config = dict(
    head_dim=64,
    norm_place='pre',
    attn_scale=0.125,
    bias='all',
    init='normal',
    schedule='wsd',
)
MLP neurons of a small language model. Each row is named by its layer, matrix (up: input weights) and neuron, and shows model dimensions 0-159. Each number is 500 + 40 x the weight over its row's rms, rounded and kept within 0 to 999. Numbers have three digits each.
After each neuron's rows, "fires on" lists the tokens most often at its 100 highest values on Wikipedia text that the model never trained on. A number after a token or word is its count.

L3.up258:461578580517539515489530483499517505506474508524485517501572524532508436543521517530506531517574490522471434406512455505482541460506466478429458455458548480481504461528539466522537566522487485486459505447468552548498471555422596514498469557439546499472517512579496530522466494526528461416400497515436482447519458522482450416538552444472460553498526487468485538534556520506547485449517451496496540489551521503549562578492547439474477495459519517445430549452489469547512461453527540
fires on: " that" 66, ":" 7, " of" 6, "," 6, " to" 5

L13.up23:530522564484480449525435520548549533541513497495487498423473451466486441542548436460436388447504522500507433539533548445499426593492507500509490506479565438463468484448528519480494492530504496532532510533434492495517563487497498482494482471530453463517584447554539592453509530489473502477468535524550465532504524491464442492476510436516530509532589458436464502490502525483562523542516471522549479529513451510530509587458573514505493463443527443533550507496539464554420430560510446
fires on: "," 45, " It" 20, " and" 4

L7.up602:459466532478504499542487567528501520429504521414511482541551493498486469550522491506506487445444517482485493462498458416528509487530453578500522464478446564456466440450476452552507454538531477563593540524594455520462500410504486521509506563517544518542535524571468517558461496519519483489470497453542503528509603458444608494472536478529523484504491487569484489497489482455427503499485495499560497473475564504489543503522574427447532433485520432550441518523483555499438535541448491
fires on: "'" 15, "l" 10, ":" 9, "iti" 7, "ne" 7, "^" 7

L14.up482:486509539513413483518499544487467481510508504532542505462460470447471531474413517488470503533490554460497555505513498478491446452532459486542531493540487512425538445566543484452466431547538486495566590487500504484493503523503486551549497488529493472513538509486567506496557545429392549537504579515491448486516524530484418414444541449458481494543518497542483494535479444534579497578477544526542565424480551482500512462532492488588498453544537478477493515479560424582537518529514569
fires on: " (" 50, "-" 9, " /" 8, "—" 5

L11.up627:547558582519489498488517450582592511422490486413484472478477532517537492570539472549478474527491521484523471513464471530511559501474549505516566414506443510466488513488528497536546540567515485536538604457487486508472512499460494525464479470537456520463490461504554603473505421478523517458514479501487486503498505481505498452487483503495490509521540511417431441496457401504490442483504504519596454555537464477476480444466525498556435484469586426470510482531494517512623496467527477
fires on: "-" 27, " |" 11, "born" 9, ":" 7, " of" 7, "|" 6

L11.up23:548418562525466478457543476551555438540502510469530531495458502500410484515549474476496462557428425477472460498512549570547422582524483483464511482489513518443513492502500517501527477545476532452498511497471566503499542505484427574514541533531457533573485473480529479467523476550502543465480557505531545472517500522532450453506536519519438490548519421478480482502486457506480454540528526499404455549466401471454536562565487494534488454476497422516523574465522525598465560528527439
fires on: "," 58, "s" 18

L7.up598:509487617498531529569551480538505477527560585506520508516498518444496492481493471499501541460500390518470582502488523536531487536532429510534485449561427447560494433524503458500463460508432492426518563533462474444509556435538483472536502531459484484532491421456454496431528461485518489483545503451546499492511520514564433552517514479531483534485519558557486503427492503506442513479562400475495469540537506478428473522487515537485443469471484492537477516502535523571431536566530562
fires on: " be" 19, " that" 13, "." 9, " currently" 7, " who" 6, " which" 5

L12.up167:547548452513488495434476493471546414525516479508547505507505465541434560472409501474545438505554518536503499481565468520498461480477518542449513434481529516518501424521432505439511560481529531480465503528494489561489453516481519478482496491448541472493461456480510485470484446448486509451548603521509464441412539526472477489485507496523543532452465507488550487489525498568538500520472554560455545491544501479561522495514480540591518405491570536481505634517434477593443542488513471
fires on: "s" 21, " the" 16, " to" 10, " and" 6, " \"" 5, "'" 5

L6.up152:480491492448506479526473535481485539544472495504488505548480523487473476554505455485468436486580455479506518428513571470524557559497521592532534476508439517540511419438467439490474493460474524483473520477544535460489526548548471478472443494474480490503470412440467499529559521498494490424567421561577542581515482564524515537510484368554536521496506481469544517481478457514512526485515463462501522525488493470542565456427533484574454487527563428476539450594484472485515468542540490
fires on: " Japanese" 33, "al" 8, " |" 7, " Arab" 5, " English" 4, "ian" 4

L6.up3:468530526500472606523544495571521502446513519514519546520457507528470497546492478507481494548463448522452498464548480514499551518503493461542496481511523530459507535482495506485519534464506520466502486474566496502549482444407477500486507458566412464410550529482526498460448464455438521474462527497495499531551533524560572607488412445513500518581487550538381485549481575497486479450497474435479464515423562539548554511502450494561546502542529411459501483527476516542524453460498454
fires on: " of" 69, "'" 15, ":" 6

L3.up586:522507485516546509494471481436504550456492535466512459491468525496517502502565529455465534568531428524549538449469514442513506515494489524548429535482532500566597453481527486507498430478531511515494508489480600489455569568489529492518555503520583498524496466476449529489545484432478521439531507458509425493526556507461488494513464508500472488468480430425440502519500429554447571597508457500538439476564426532528510588535475451513462526570467502468460471507473526395484497467530556
fires on: ":" 37, " line" 5, " code" 5, " sign" 4, " that" 4, " station" 4

L3.up154:483572457534552484506522437492446503463539543453492474533523554520502439580534500483440523484591548446495461433474459511523435450394459518593482535463572514516533432474525505508492509463501535528469466489408549517517490567407586562438446496547578540462487497526509506579539440524471544555556524491440487424482487480529486493505522452489471477392508480459539466494455483492494540501490472525509519439511549500524504504530509481558495485512461498486477556495457511511528524499506506
fires on: ":" 22, " by" 17, " to" 12, " that" 12, " about" 10, " under" 10

L11.up352:502551504475545431545462527490556458517573518476439436491569537474455491519508478531474547508440548511527560487466505567514454511543505445475519505450488473444583491473491533474511515508545520528501501445499451499405541490497475469535515485512589546533535438504557524527432498527481449470458546594412511464516525485491469460567500493464468469480524457497531502532453498466503564547473412533481445544521530511518510459524486536544489596532587430469444487465468497493602462530471461
fires on: " |" 59, ";" 26

L8.up613:494534476462555534555579482532497447470495480466473512452574571518486468464515497540583463493468531481479452457492539553460478494641488500538547528542548491589479492460504490526541518451507527480493540451478475504515566504541443457452483510482437411494545533473469481526454503535491566486564542436514439496519492547502550464509546543474424476495510594475460536444457463445462430472474518538466538444530487480493530527509468502483531476473514498415479520558528497481549452543547576
fires on: " the" 30, " later" 11, " these" 6, " it" 6, " this" 5, " several" 5

L8.up133:477528508507485509498558461442491557460489508526501584512489570575552478550491466467467496514444511497495507488427556478515499504542547560485531488562519531528503509503475484498513481477406502523533534457506471501428518484513499555483564413499539433473468484487422539493520495521511551504510469454490414512556456578475459534502537453468563535531484576506457527545457470463518488604535514505518422525501530518430532501589450499480562494575480505406556483475482494391476563499520482
fires on: "," 17, ":" 12, " after" 9, " as" 8, " than" 5, " by" 5

L8.up617:477457562500483474559488485503497497460461525559424504500531486470441433522522502571473590437480456510484468572489501464503492516525536453517468482545553478510547498545468522510488497528449501506492455448499487502423530515442470534496466532569504505502597447501491493504537465577523576480544519480555519461480633519519429430533468594544445532557511432474477448500434436532499488489474531447517480503456412548527523512444487524535538428526485538530476455487569520548500513526486504
fires on: " in" 17, "," 16, "z" 11, "r" 6, ":" 5

L9.up270:458542512482467495500524436419462453555497582502475527568472575481481467499509556491490539417543513543523532449515546514539520495498480464494465502476489448469488408566449515479375540476481496477528539413478531494510550457571569520536469523529539511459472523577473444544493513528548461515540487524451467570573435588534474588512446494560454571454512543533450483466522547527481520528458491515527514471539479451417442520464484475467519484473458469509503499486518485515483523476491502
fires on: " that" 18, " as" 16, " in" 16, " on" 8, " to" 7, " it" 7

L6.up437:460501522479472469505481580465421524480494485442461652471497434543450527519489480462499545490467365427482558564500552454447482517478483474461496543500482485503529596519443492439495545466505527528511517526519460542470451513542481448482560507455518509473495506516478559517514501546500561428516521461466527486530515526555575484480475584561493518472464530514496547444522519500472438529507512534521449515507562484481584568473465431494531428554509504435471540485506549481488485491476509
fires on: "ing" 34, " of" 25, " in" 11, "s" 6, " with" 4, "ting" 4

L15.up31:494493503459492500477528553494438414442560446519423525554508548562431461464549561552523512484523438485500565493521482472557427527484563428450452527475529511602449550516580522560594563493507457422466536567499532492407522474464486466465478481546515525513503499545456502483426489471448504479529490504494481436508482510527540460534498449541484493478516506479523475493515448449503509469426486505519447500528504554469567469456538529487449472566532506494501544486524548587483518482464528
fires on: " was" 22, " as" 12, "re" 7, " been" 6, " is" 5, " did" 5

L13.up194:494461490521404564529439526461426455475505559554492507591486583493433428499529455508503594501443520497579478484494472494479532502474511451504610509438513514498478475539548476417435501552508473453435474526415488506534461555478483476510539510542515564454492571517515547525490474507507521553519565449537503481534501525567489524462458525550470474504493503465532448533569500493528483513456492477527485435559457528532474493552577494544511479498513513461479532486452517437464537510582549
fires on: " that" 15, "," 14, " after" 13, " when" 12, ":" 7, "After" 6

L15.up350:544498522534418476491468478469497438543564527482539533500513477462473470469539561526513475503471534537457517500425537509495531540530563539453464433508460495409498519451485491501507532537469526548470458528427508437500553532539530505432466489522512456518553504521481482429533498447454536494481456486488545518561524504524513537510524563533388431464576496468540485445515506454561494450484467502551433563499497358577486491549533557465501528499525443473533498517547535492427572508473484
fires on: "." 73, " the" 4

L5.up58:501489524523549472507464507468454506485492499461435442530495518480500388557553547486464426479498513484510535452438449487481469516496557544574610480496497505570597473481465530486470459503498548505481537515487452511517577521559450519546535499548436448500505500513448512495480518585431538528511561470477482468503523488435482525457472452543603490500483484451428493468512579450529553513496533498465475454410461470529530506492517550596482500553503479585500471513437518497488491511474553
fires on: " and" 29, "," 7, " by" 7, "/" 6, " with" 5, " &" 5

L5.up346:567504516467517492522529549415480470520421388440462559511529536466445484482504534410446476441469559477381469432495515464531477523491500496466507467464508495497551520464538528466549552588559554510479474503454480529504546503532512520539524485502466436432463539498510502499469544510480486484491489463535413475498455479498502490505496481484551527561504510537489546489477488509460546546513541506507481485465539501474473498445515571578568605598511484545427479504508482494548446554528573
fires on: " and" 88, " &" 5, "," 4

L3.up571:450522482493495496502513507415531584551491493480476489487570482493517454505564460514499446465504487477465499482424534500472503559618550472526525500610552471507513504539446498490503509496503489487503562463455456490610467514498476535452517445556482406521511445531506495465420570520493530535553522547538453450520508479463542539487523450568559435537536510480480466460503478497445514488491505475441451448478484520475532486535470511515577560483516424529526410530467522583449530521539454
fires on: " as" 26, " by" 15, " in" 11, " with" 7, " there" 7

L14.up216:485454554520433523449482536585457537503530460503495498476481531531444538454557510490516504446528469452502472520502553509576491531528493496510391463507479463571560548505508512452427458553509468470510495520440554485475530515553535524534465551490489497523475436510497461605498490472449499527472535420494464433555547508512515470448508476480458472427537570504463500523497453492476546379447615505570481554487443577530512470447487546509494502549481475499509546524543483525551458514511495
fires on: " was" 22, " is" 11, " (" 6, " held" 5, " has" 4, " be" 4

L15.up467:450465508523623512501496481507448500523567519441539484413425585480523481495471520475568462527446507526425489478501503498513467540508551484471502486451491514544472478498498480520447423531470426549548475482469528652514532459478510500506494460474466495518457476491526480492512501527559544529490575508487496464481418529528472489524462505474504468551552500524389568428472454523445536455491491522565501537481541498436511536418546509476494482476552468463550411505538472520499530502532543
fires on: "=" 23, "\n\n" 11, ")" 8, " =" 8, " also" 6, "0" 4

L12.up302:559562528477495502421523474473540524539532495447515497531493444530484528412572488474476457489508482498492490547517562535453493447482600478512478526470549527501506533524469487596518468489548489517500526540592544488453549500549458448438403470495524513502517499455413440501525543495552492515416507458546433517532460569442489478531408507480455457472459477542559480435466530458527525487506491503534543499489491526467488538516501573482487510539395486549519484455542513547509453483574442
fires on: " a" 15, "s" 14, "'" 9, "t" 7, " not" 6, " we" 6

L9.up30:468507505473548506555556489446547504473485534578461523491483481525497427594572463550465494496551422496558490384504486460508480451454513454494493416481493446527585491486546517559501480488559512482505470461479465501473511497482467436554511501510462495477493511530502531479454466524591542464509439470552494513539510546478544447567482457475525457439515508502506419487496558492510414432508474588474605588428509513554521494555521517549521537486480531447501482501500525512503512468501554
fires on: " and" 29, "," 19, " or" 5

L7.up534:488530562556513451483501500478630490480450473515495460524539537510472536509497502460542502500451410517480511468556520513534469551547494540574583493453448529424535503434535502510512483549476482490490564415529506515469511504514463472522517430507495476457498493554469498474497573507518473451528463510489507483431554419467569517498453492522535525520525480519482428519539453482472476475564482464456515520525540459528496558497581512531449502516514510557419478585496502519411371526551462
fires on: " and" 37, "-" 14, "ed" 6, "e" 6, "ely" 4

L3.up502:516506558481492434518465379533458538502562489484531448438495398524467494520454484534634472466525517527510487514559509521506507535417495545446517494435555469479510464445599497575501496493513519523478450450505501510523504551501551458582601486508513484532517439466529531514515533457553511539449513501523496454504483452490494451544431491485519537492513556441478493431454472488488450543468526538530494488468538490423507439524511488487573496452471512464510530530476573585523515518490470
fires on: " =" 21, "=" 14, " of" 8, "W" 8, " part" 7, " term" 5

L3.up424:454458565540482478475478547506532532425413513505493475544484524504480534553456492487503578464525511461445526497463551527457479501534525491503464552515482508566459576507484481531521536467511499589498521563509499554472440428529511527418553562477461524559536506539495528548480468502445467488474509528513499536485489546496592510521437499548479422491506473380540455429480537548422519471530529529530480434483535513484459477489533495444444447415516469593468539517521433492456535495467531
fires on: "ing" 35, "ng" 13, "ting" 8, "ming" 6, "See" 6, "see" 4

L13.up395:531518495502479513497524498507532475591529538468559509462528561509577504396516521497551483481526479544484562511440547525446518528432581473545480494535582455535466552452542465486526513471427488429500540492515484472533529457459507488467520503491479435496525487488511462571460489534428492441492568409477440493464473569555509484475444499544469502543518479485472469533462517459509556461462433584505473460461507489477500540533459472416512499480522531552551553476524412528450523533572436
fires on: " and" 16, " =" 10, " The" 9, " I" 8, " to" 6, " Mario" 4

L5.up538:482447494613525586500493471467507550498518496482512546517511515523514523508500579465423583516497486480539528533473463527474492534497529521535585463524456502497553518557414503450474544534429563481500528493427464448436442434576484525513508468502491532491502432466495509489477544508458510526397528465554495441500458526486465501532468461527549478475563441506419507441494459504554442578504509480543532463438444469469516578538461560473519500521523501500498514430502515484531502466579446
fires on: " After" 27, " after" 21, " When" 10, " until" 8, "," 8, " Although" 6

L3.up505:523480504541508442503506517462498525537438451502508506553483531447489448464555502458449470562481520572437429544417464532504493541437446538461531407586445498501519447502521471573473489542501529579472547460489467511520577516520470477499504434571471460465583447497517509506414566422532514443522520518511452511498482533548505524465511504506643546504492493538458520479474520497500483576503547490563455500479542454506481431501569490464488506525522458530483505488448503453451515503507514
fires on: " and" 37, " &" 11, " family" 6, " in" 4

L7.up384:505441501488468520528575580487520558508458489513488539566447516525496437442516532467550543524512565439527555437459512426492522435516524475435508481453533467488561430527583538537473576534509447447470466493497547457521490554469453492483515545519551591528484528517486492513509445448422488485483535512512434485500492498497485560567506484505450455472438513449502412433495465483451517513534461551568471532570481552550502481504481477537497521551497544482485490445479472426522583464459529
fires on: "," 68, " however" 6, " that" 4

L3.up84:502420547578470521493498445527524497523544470492494523518553602590448513546464465477541484539504513497464464524479488553538531462497499462469400491504502490457528531418520562500491525510423514481516523498514522452462543475494429382472450539481473465485531449488544490477586526550536508499488528517443476481566534521513454510497469501525469586545503532477515517523514508405401535573526532472530494483410553501500504491536446518473438498485497476511498584521560504539454513509485414
fires on: "s" 46, " million" 12, "ies" 5, "ects" 4, "es" 4, " billion" 4

L5.up459:452491444492565483500528528479462517514509490571533512556476522545509491545438534554534496535492485591554518465518501469457516470455566549498550456490487509535525455446466480470478502482516465510528481428517452554521488466469483550472574512558517504502545479496514498592520465445569545506491528521515476556509481516528542597499464441487508451544385531531498515445452530462434476481516429467493486499455564541447510444481490569562495465573501459528450480436429551483469500404438536
fires on: " and" 24, "'" 21, " of" 11, "ial" 5

L6.up225:477519464542478427384490510473489453462536450492487512448543448449499500483490515481521497515470454464480523460585462537513516582577551520564525524500440484429502483435503472441512538509429544477431533453492500481486514473488486521499556584541532507459471464472544459514466493443588483526547491531499460503453576500485571517478549541564520572556556479460475510540556507528398501520512533477591544449515488462541548506552513479528501429544502494540473462436504508463515462505501465
fires on: "-" 39, " of" 35, "ed" 5, " the" 4

L5.up345:447460506501433484446494509493520596516491493508431545545522469544508514513503492538488444473526499554486536524457471514526510465537525504525518518553528458511487594479398474494495555457443509477485522531517529510415405469498513481453555513509506557540501434503437567491524472559407485457463486472537481526472548552507516471530498563512536488486584545451533508407565515512426469501479569421487503480495477421522483513429499516589523515490543531551427532515478486439528447459515531
fires on: "ing" 26, " of" 15, "ting" 9, "ng" 7, "ming" 5, " career" 4

L9.up254:559486461463529523455491554414504490461519487530459489482460473551443534552495510539550499541590479580467487467464516523556512507514541450520510576474496496517521513478557489505579511510496489427426478440455487543551512465525456415433495463537453544555564528459500563583550481532477450512513457494496583462550501558498494489507458471503471434492474447485538451550515549493441486516505460515506549506541530558495460534558572400487538427459515514488481507476459468451469526428493475
fires on: "," 18, "." 13, " of" 10, "se" 9, "s" 8, "int" 4

L5.up224:563528460517513454512503405451538581474492462459477470510524547412505442487475452470572524541504514509465511489467480422508522457480489488508501474471510489527540509563475481478498560516465513477554496519427492532505506581514542489476545535597471502481505575468475407456454557517387463547518481543548533493495535545550524526502521522507534494527561506539588452453544515493519502451509480526561519524493489451461497514499385517552511530463443482483514410493526422524442478533476437
fires on: " He" 30, " he" 26, " She" 18, " who" 6

L9.up417:500472471492430474562418523459487475557572486501501529465499390469546444546522458522475566496545484582529487497489526418532549505516433467515540430541520490486531541483501511455549553541508480475510516532468454512490504526513488485478556490497473453487534468499519477495478614518454439482551455509555553477499527501525437485475481569499464419589590556490486483517528488541491499427481493467467470530470507482481442524569516542536479536504531453422461493551621525510511503478480442
fires on: " the" 18, " at" 14, ")" 10, "\n\n" 7, " (" 5

L5.up92:522560506549496524488519499426471528439499492507510477535579479536497444499477508457519548493472560523447497441499434494452555522484494486427522541459498488520527388565554508504493541533441493420480547511452526485518461573524515539554494563470521568452490545525443533516468507474526537520452560510526500496485477546507524463556543445468473469398482486453476529482423449470556403373520493485500500466553493502531517560565525464496494560561459510491463529473530436507483543512463516
fires on: "," 89, " that" 5

L7.up2:569504495460486478562499447460549547489484510482621499492457565535546380455542462493565484480549447496539453493464541482546535448516524511532488579494486525476519540457467530567537554473438508444456520532546516460529495450494497510481560449420480461528561461475504529482576435507531526516500498512508502501524550498506552456509487455541475502473515446512505445442505471466472479477443537486568518477530457447461530535514466485481417413495481516524398569507508512509527522413533530
fires on: "ing" 45, "izing" 6, "ating" 5, "ile" 4, "ly" 4

L6.up76:478520590515542559538473466483452482563566524481532425504561526467521465494484474489533502424519497513506564523528504508485545549504494565522475443554549471484483478501532495526428495604475496522495463480452479539499568441544514523533438481490472480494448522454498501467476563517507495528491538505458473498476508488624431410479539509507457481478548434545447462412460518551412493470460477436476446490488487529562515478522516504495547545554506414513535458595458507557508517554497502
fires on: "\n\n" 66, " term" 5, " name" 4

L8.up414:517568518518531481455468442592538538537533495522546502537484481473431501462517518515506555453508497585554471517513420558414513467498455456549438571486538541437534514443510471538524518449503462505504501470418484458528498420510475517441479515454477454512510488485515483533467503496561465492525471506503461509567486616500416465527435503464443442470512607531504549451462587513471486534555484514451488442515487496491477553518537431467477492549491511496537517470529472561537465448531543
fires on: "s" 18, "es" 10, "'" 7, " it" 6, " to" 5, "ing" 5

L9.up320:446476517439550461539483506448533400540558531443524509468473472490534457464486452500432545417443540537502522553496490521431536490513526481512501570544533518520517558517505486502450527495537519511540502468484442507459529560499480462521482469517551484510513500431452522515501493510486477476486587523481492449469545518458500565538411510463457464436487513527576466471480501611536466471563473471553551514546531518473418520417546498550419479583474575510429494499541461492532480522520559
fires on: "s" 27, " a" 13, "ly" 8, "'" 5, " has" 5

L5.up468:515496490560492471486516519571503490466511458469495487430559541511513407492444499466556514502444569501478509545494503429441580489522473547496436506539568486531475562493525499495521509511523492496420461567511507436508508503540515514478469523547492480531491558434525532530485505436529543573485462347528396488574474548486501501509472436522517543463529480432585516448471513458484457492476475531506460485543509568502474453525453548499471510533450469503534443576549486523525428513534489
fires on: " it" 43, " It" 17, " she" 9, " he" 7, " these" 5, " they" 5

L5.up387:473468541437530546384447502482438484476412474486474492523558501483520457535515516445502580465526535526459509439488536541440505441489538557608515521493504521519530473447509535523536485484484556543493488560458435503419532438489513504544524464539494536460521520492459492519526466467554533481488496468521522502549503506573523433475515406506528493572487513558504578463486473476489494527489491469474463444466490540509510465485390546570543529538504517620516537466502488460512545477428526
fires on: "-" 24, " with" 21, " and" 11, " =" 10

L10.up504:593516506580501542524539569420535547497563482507511520410513493516492532502489512505513526488491458497468484504453568472504559559541526460493454528472523503481507451510439534475557490559486450508484520481469497459506528446500511562600481562453526561481521495464509556553467529498484498482518477524439522517505486442380528434480494497506459465488525557467534483443490467475425524452516427554501458452512525478479483560529491517591534515519560525436470532512434559445525454392478534
fires on: "-" 40, " |" 10, "(" 4, ";" 4, "0" 4, "7" 4

L5.up591:474538468596513463556526429477462483448542574461504512485485489503513524516618510475545554472500507514471456449528412569441493531456465510539527462528510487524518442521517426588521524478455565444465551475486490465480518511477471542571486477535508555477536546506531492569495453527544497559514539527470437513560455502484526447478489522514500490476475519521482500482448438450484542484556471454480442427519503528537508483584404471538512465529557512523475478534445492503389553499533455
fires on: "-" 55, " to" 19, ":" 14, "–" 6

L18.up423:518554547509392514532541525493388479540485458503478477477495540484468536490484454523526608464496509507530513473497459478531530499474479569482568490519519476448519509483485552465565567538470449479454405553511545498478518506457472558550449596567540505494476497509555519514443537477465475481525575493486461450524520480445520506447589478510501488503534497377502526496536526508527493517414452502473508471556474525490502516545466542520483479410489551429439444499434459512503494506552479
fires on: "," 49, ":" 5, "d" 4, "off" 4

L11.up27:503489520467494427526540413544487559462445483518525515489526514564465385466515495477455547440455498496465449515472497414525510472554464523566491426522470487519506456478483500543464560491463496514563516509503497510523549494513559466491596430525517427455454487432552511478408499468509554454469557490614501500516531546519505538487477409493520481560511533473496514468518485505489466511568424537551446502439513414531540539491524520532538519502460541555461492499511485541545505550544458
fires on: " He" 59, " It" 23, " that" 7, " he" 4

L14.up207:442493566472484528486510536483571480562486387556489443523454507464455490510486589493565512457538515531495474488485485504415491508460457496478453499532443484528540489538492520492531506539520447490480546535494530507439521511608471480567436575539473553532444484540453538576493581478512441530495517528467577462589512462514496454535495435463458499488530515538467533521536473526483417530520574456516509553426456501514517465491508445505480516520497498450559486434477501542484549517451424
fires on: " is" 81, " was" 10

L14.up233:524474437443493558503536449559478461475578488527539535562511487542515527477468528498504475498533450447586494540546524486453477465449496449497425515588529515521513451499530531490442501455448492426487541546495496492442559468547411467450473491462476538514514467447548510518547427493516517392549545386531473510489461552537433466496524534501481455424539514537477508499469516505512523561524554512469482439487492435530465491492475502545475478494524564572494516490487573553428548546481499
fires on: "." 62, "'" 8

L3.up61:498492430485565505467488474513488476468598530553527469542456465526579576544434523447517550481434487522462565491537534464533505432476536541452484481520531548492492551460460476479471500496528523537481437452471476522484503434529502550466567477526487509480486540468526552615494412469490576487462508543447502497466488469498500521512472440501471470524530512460475586432522501538514519543538431472489566437445582539532488458516461534482493480563533551455488490535515547548536424462453448
fires on: " of" 72, " for" 6, " and" 4

L7.up495:522454549492520542534516476455516523527534565527480527436477518483440504509452533484495524486488473563516529508503529518505531554473514503438465450546545516517448481470513437524471550556479433415536509522447559434491533505544557511553487437535482483459476450509494474488482477515488572530575517438521549529544402466523447448475455533545420531514576497502409506438495532495560461498475474431557469519521587514460469471478507479493539488423492550406533469553523444554471500575506507
fires on: "." 60, "\n\n" 18, " in" 4

L14.up633:461543434472415449473582509482499437491495546542573538491420530476438597492490516465421440497395518569473546482421546565532478524518548464532563423514508472484499528509517510539558531512536569531533435479469529483513519492486490556517566429497521481563463455452506493546523472563504506498516529514562497513497541522527482550546487434429489468478537477496514477533485484579529502471480541496467577539521493491489502476533486478544438451428470501487554527484564467516535452514487477
fires on: " de" 29, " to" 14, "n" 8, "," 7, " &" 6, " |" 6

L3.up242:574514552527416536494485446475587556430445534489504466513460458517492538523502468519475542459438446497579528492526534505416502485449525533567531434492535542441418540506518487504497613517457578513479492521533488514537416429451516465502538491514459497457480559506552524493514450442497489509535430473471504459548513444534516492494484514531522484515578493488517450538517456516501503507505546413535494479453499491479462572457498468471516469565515497473538576476507441578580487546478471
fires on: "born" 20, " of" 17, "D" 7, "dr" 6

L13.up178:530514534540492458471476472559503524495507469572490564520500497553467487483620491361538421450534454492484497408504476518527475490492501444531579504541555486491513525452462520522571492550475502487521478468491525485504560472495489503517513556515492468568500510467406473501497494568443494446497516457464486453488529529544469514540450460451499426492558506452445436528556509556543547505491463502463508535415480518551539461548471496464507552394524496568463544530533517510493532494527425
fires on: "-" 34, "–" 22, "," 14, "s" 5, " and" 4, "ta" 4

L3.up475:505565536541555437453496550462559503440491582457490500551535559474460444473530492452419480493568482530534446497504478563505537493465502517492498510498525528516536475491406496523475421485557486528502471529466522450527573507522474486470490491522444525473441519511505549456566463520471528533450462489539438460501517484520422530504417489470451520446558532446493516477538460490510516455447527581472604518513547512452456589469456523470519487467484530499502566513509491582508521477600427
fires on: "s" 39, " not" 25, " to" 4, " without" 4

L11.up7:429453484463415547453513510511529460520511534480453535557459511518526462454621466486593489497514509511486508442446491549549497509452511516501549537488524540484473464561527550481475485601496508467481542549474528503512493519451472575477522573477443464564487465499514452496424460476483595504486512540498510467467521456519450541485536515485464460476560562455482529550465556491519487468443491522505456445555454466575469531531527455530405546474525498594457458531480445526509470518563480
fires on: "|" 19, "-" 14, "," 13, " and" 13, " with" 11, ":" 5

L2.up581:467498518454507488504501496491489486447505469519472465465463508445486574492471524489572419422525521466494494465534483524490550454495475555534540451468489501525509508490489533581483487471516559504470436437514494477555507541560534485462474454560472543493476428504499477426406475507542533532533478430536477498509417447474502426501466468584467501514481482486515489488542509458463468513501524457546471495542523545552467517590522552548584456521507582538485534603479529550628569540492519
fires on: " =" 26, " GBR" 8, "=" 6, " and" 6, " ge" 5, " Wu" 5

L3.up588:470465520418481525563513499487440436534577458554434501531478440483445528491411490549577512517492482544511604477518514475500478498455444485484557495441481460519459539484499510563491523490523554474477420467512469541510546481574499447567480460454560512522548451477557543466504478556504507539592460509468465431549466489541439528487516536505496471490515564521472545441544497526447476492446482504489527577445576553498468501459516422550534511497534568440496518539468479495476494528455476
fires on: " =" 33, " of" 23, "=" 15, " career" 8, " Website" 8

L14.up410:583546468502462481549494487528502472457578488490449575453480486454513512485484481499473486508500449460517558454454431477501477485415548503464534492484480512513524452532503536474538479625513531517468541524446488457463508458407513526484421470528536509501511458517475554519519465511430531453484488513535530504519456571536543423574523394454519551531549528488549491516438577528519460536536580518505563488443515443539541576524511490499588499472528520443488483536525420508504528502462505
fires on: " United" 20, " to" 18, " or" 14, "/" 9, "," 9, " –" 7

L7.up448:497494572533416530459566536553547448485466527525465528548472500431505435510489553499505528518466548508474488511448605439458498434527527475468459413516448526484484545452476536501523475491479486511537489478484532468485523504517459552479493544521538526503583468497537438465588454482478444452507467458537506536555497412480483478538571519522400552460476397506470516501561524474505477510555538452538487483537568549487485490574445515519522484505509498441542459529519584480491513482580518
fires on: " of" 23, "." 15, "ten" 5, "ron" 5, " ." 5

L7.up167:588493477529526506516501534509543538457560462489514529498513511578484532468485554549464530538525491513395481470480532569499539508527527403474508531472602506501502510441464453550508499465575553422458480461437565475575554535547510512483485552490551537556502436499587530464482474506540493547463501520457483508457531527594505479502516466489461560562543449480471441505550518475448471458487526473443542501498503512493488429446498435493455435447447530470477545502452476508445467451478474
fires on: "s" 35, "m" 7, "w" 6, " species" 5, " of" 5

L6.up41:447488518432537546496477503456460497548522501467456464572459437527467508572498450486507456436516508510506478431563484484548409517529531485476489416513582441534516463467508510536479501399459505463442491485471520468516528464543591545492430505509576447472469487541502523614547461542543435506521480514480524444494507541519538409498504526543499528505542500546509522479539493435591502535508504580522477463522515512498508446603472546548499511435494495470507540515505476535488539531441493
fires on: " up" 21, "," 20, " out" 11, " that" 10, " announced" 5, " to" 4